{
  "n_layer": 12,
  "d_model": 256,
  "n_head": 8,
  "n_kv_head": 8,
  "head_dim": 32,
  "d_mlp": 512,
  "vocab_size": 3575,
  "activation": "swiglu",
  "norm": "rmsnorm",
  "norm_place": "pre",
  "norm_eps": 1e-05,
  "positions": "rope",
  "rope_base": 100000.0,
  "rope_fraction": 1.0,
  "qk_norm": false,
  "attn_scale": 0.177,
  "bias": "none",
  "tie_embeddings": false,
  "parallel_block": false,
  "init": "uniform",
  "init_std_qkv": 0.0227,
  "init_std_o": 0.00463,
  "init_std_up": 0.0227,
  "init_std_down": 0.00463,
  "optimizer": "muon_variant",
  "lr": 0.00631,
  "lr_mult_qkv": 0.4,
  "lr_mult_down": 2.0,
  "beta1": 0.9,
  "lr_head": 0.00606,
  "grad_clip": 0.5,
  "warmup_steps": 200,
  "schedule": "cos",
  "final_lr_fraction": 0.0,
  "batch_tokens": 32768,
  "seq_len": 256,
  "doc_mask": false,
  "train_tokens": 230200000,
  "steps": 7026,
  "dataset": "wikipedia_en"
}
MLP neurons of a small language model. Each row is named by its layer, matrix (down: output weights) and neuron, and shows model dimensions 48-111. Each number is 128 + 24 x the weight over its row's rms, rounded and kept within 0 to 255. A neuron's up and down rows have the sign that makes its largest values positive.
A block is one neuron, or neurons of one layer that tend to fire together. After each block is what it responds to, as a language model described it from the Wikipedia text at the highest values.

L4.down87 [157 126 131  96 170 165 132 117 153 137 137 167 108 100 110 125 118 134 132 181 131 167 161 124 144  98 163 160 130  68 108 180 134 131  93 137 119 113  96  52 117 124  86 121 123 108 132 111 122 106 113 112 110 142 113 115 133 144 132 134 117 141 151 122]
L4.down96 [131  98 128 128 129 109 115 142 115 166 100 100  89 111 123  90 153 141 131 113 149 107 147 133 136 115  71 111 131 105 137 115 150 138  67 111 108 162 163 129 123 109 123 134 142 127 159 123 122 118 141 117 134 117  90 110  72 134 159  95 134 127  99 147]
L4.down234 [134 133 146 110 128 175 105 159 128 112 134  87 108 122 103 157  95  83 131 134 166 100 109 117 120  92 132 145 166  61 104  77 153 143 126 122 149 125  92  86 120  89 160 147 123 140  99 125 126 147 134  93  99 111 146  92 122 159 131 177 125 121  94 158]
L4.down274 [127 148 149 107  90 134 157 119 113 124 115  94 102 143 122  84 139 155 144 114 172 100 154 158 130 150 114 171 140 134  96 148 145 115 144 130 120 113 167 108 169 130  85 122 136 104 113 104 137 162 144 143  89 141 127 153 123 135  99 132 145 144 145 151]
L4.down304 [114 134 118 157 130 151 127 146 162 152  95 108 121  75 115  99 113 122 159 132 164 156 114 116  46 115  71 143 108 161 122 138  89 110 129 127 117 105 106  80 118 118 122 117 107 144 156 148 117 161 136 109 127 130 113  85 137 123 165 117 114 151 116 119]
L4.down344 [109 108 135 166 119 113 112 121 148 156 136 154  93 109 118 138 118  91 137 116 110 130 104 119 118 151 134 144 133 115 124 158 120 148 141  88 199  90 146 137 140 161 117 106 134 131 132 122 123 101 160 168 116 129  98  98 156 104 109 163 139 163 173 109]
L4.down407 [145 135 152 132 102 175 125 129 168 104 114 160 164 137  82 117  87 125 128 132 214 137  86 132 117 147 128 137 131 111 130 121 109 149 135 128 138 152  95 124 137 135 151 109 134 117 159 131 112 138  86 113 155 149 127 127 148 152  92 180 109 124 156  94]
L4.down456 [125 102 119 143 166 157 155 132 148  98  79 157 121 110 143 121 118 129 141  81 117 114 113 168 147 124  98  98 133 133  74 127 164 149 120 114 119 148 145  81 126 170 111 122 126 105  87 125 156 115 168 143 130 114 125  91 139 164  93 111 127 104 139 100]
Description: Opening fragments of longer words in general prose whose endings come in the next tokens, above all "part" (partner, partly, part) and "ful" (full, fully), also feat(ures), establ(ishing), contin(ue).

L7.down133 [109 155 135 154 103 129 130 147 138 163 160 138  98 192 109 128 159 123 123 138 111 122 122 121 121 140 125 118 134 103 114 110 141  97 130 114 128 145  94  95 110 141  73 126 118 103 144 149 115 132 119  64 119 146 162 186 153  98 121 125 140 109  89 131]
L7.down263 [161 111 100 142  67 145 123 167 146 147  75 160 145 136 119 137 155 106  95 167 166 153 132 106 125 157 120 136 158 113 111 121 121 159 108 100 112 125 124  92  74  96 151 152 130 179 150 106 116 143 108 144  97 116  96 113  90 141 132 132 102 134 110 124]
L7.down299 [124  92 145 122 106  92 155 104 146 121  99  87 151 127 117 122 111 128 123 145 179 126 131 139  72 166 112 148 122 134 161 168 129 150 159 177 154 168 135 131 155  89 109  96 172 105 143 123 101 109 134 157 107 125 165 122 173 156 126 126 144 102 144 133]
L7.down305 [157 116 146 156 147 108 148 131 134 127 102 183 106 112 130 156 109 111 132 103 140  95 167 116 152  81 145 151 122 110 104 152 112 156 121 107 144 118 153  94 113 101 147 127  92 133 111 124 135 154  93 124 160 121 129  91 154  94 175  96 127 154 122 143]
Description: Short word-piece tokens partway through a longer word, often Latin species names or names, such as multisiliqu|a, Assem|bl|y, optim|iz|e.

L4.down10 [159 106  96  92 133 113 114 154 106 118 144 129 116 147 115 166 105 146 141 141 142 128 151 171 147  98  96 144 100 137 108 172 148 120 142 141 118 112 152 108  86 117 123 126 146 115 113 123 145  94 109 109 103  87 129 142 149 142 169 103  94 115 115 112]
L4.down151 [ 97 125 161 124 165 118 102 115 117 189 174 135 103 128 121 133 163 151  90 134 156 149  97 123 168 162 119 169 130 133 140  88 122 179 152  82 152  92 117 140 143 144 116 118 121 114 138 148 123 112  91  73 126 155 127 130 140 101 127  72 108 163 137 137]
L4.down205 [114 141 103 125 163 125  89 151 132 155 117 191 124 145 164 155 126 111  87 124 145 155 154  89 116 131 162 107  90 123  85 155 111 126 176 127 133 112 140 113 144 132  99 103 136 140 124 110 142 136 133 148 117 129 146  69 136 134 134 144 112 109 105 169]
L4.down219 [140 129 113 123 149 130 124 144 135 167 124  89  97 129 130 133 144 145  92 151  49 132 117  97 155 128 146 174  93 124 123  70 136 113 139 112 135 127 116 173 146  99 163 135 109 123 102  72 154 157 105 122 166 129 120 112 138 139 117 133  51 160 132 122]
L4.down252 [182 132 111 131  93 101 157 148 121 118 107  93 169 134 154 116 114 173 167 141 112 118 117 111  73 114 147 104 119 137 102 143 113  98 129  87 100 133 130 169 150 143 134  99 147 147 116 128 123 128  85 119 134 157 120  94 135 187 158 156  82 127 151 170]
L4.down279 [143 110 146 150 145 169 110 115 147 119 125 126  82  88 157 143 139  93 129 127 134 184  87 127 135 184 117 126 111 133  95 134 114 123 114 107 184 113 174  88 135 126  76 120 140 133 121 155 123 128 139 162 192 144 124  88 136 121  91 155 113 143 145 165]
L4.down291 [137 137 164 145 134  92 152 102 125 144 127  88 110 124  88 129 170 173 143 105 101 149 132  92 105 159 184 112 128  90  96 122 107 164 100 106 114 137 101  89 141 129 131 105 161  93 138  98 111 146 112 161 116 113 142 127 115 125 150 110 127 166 148 132]
L4.down386 [148 168 185 126 114 131 154 122 151 118 114 107  97 126 123 185 101 124 131 146 155 138 132 124 137 155  89 108 176 102 106 100 110 120 127 157 100 107  74 125 118 125 129 115 114 104  83  75 124 164 136 103 117 159  93 116 141 148 112 111 150 128 140 114]
Description: Short interior or final pieces of a split word, often names, right after the first fragment: Sa-fr-a, staf-f, d-ens-ity, Al-fr-ed.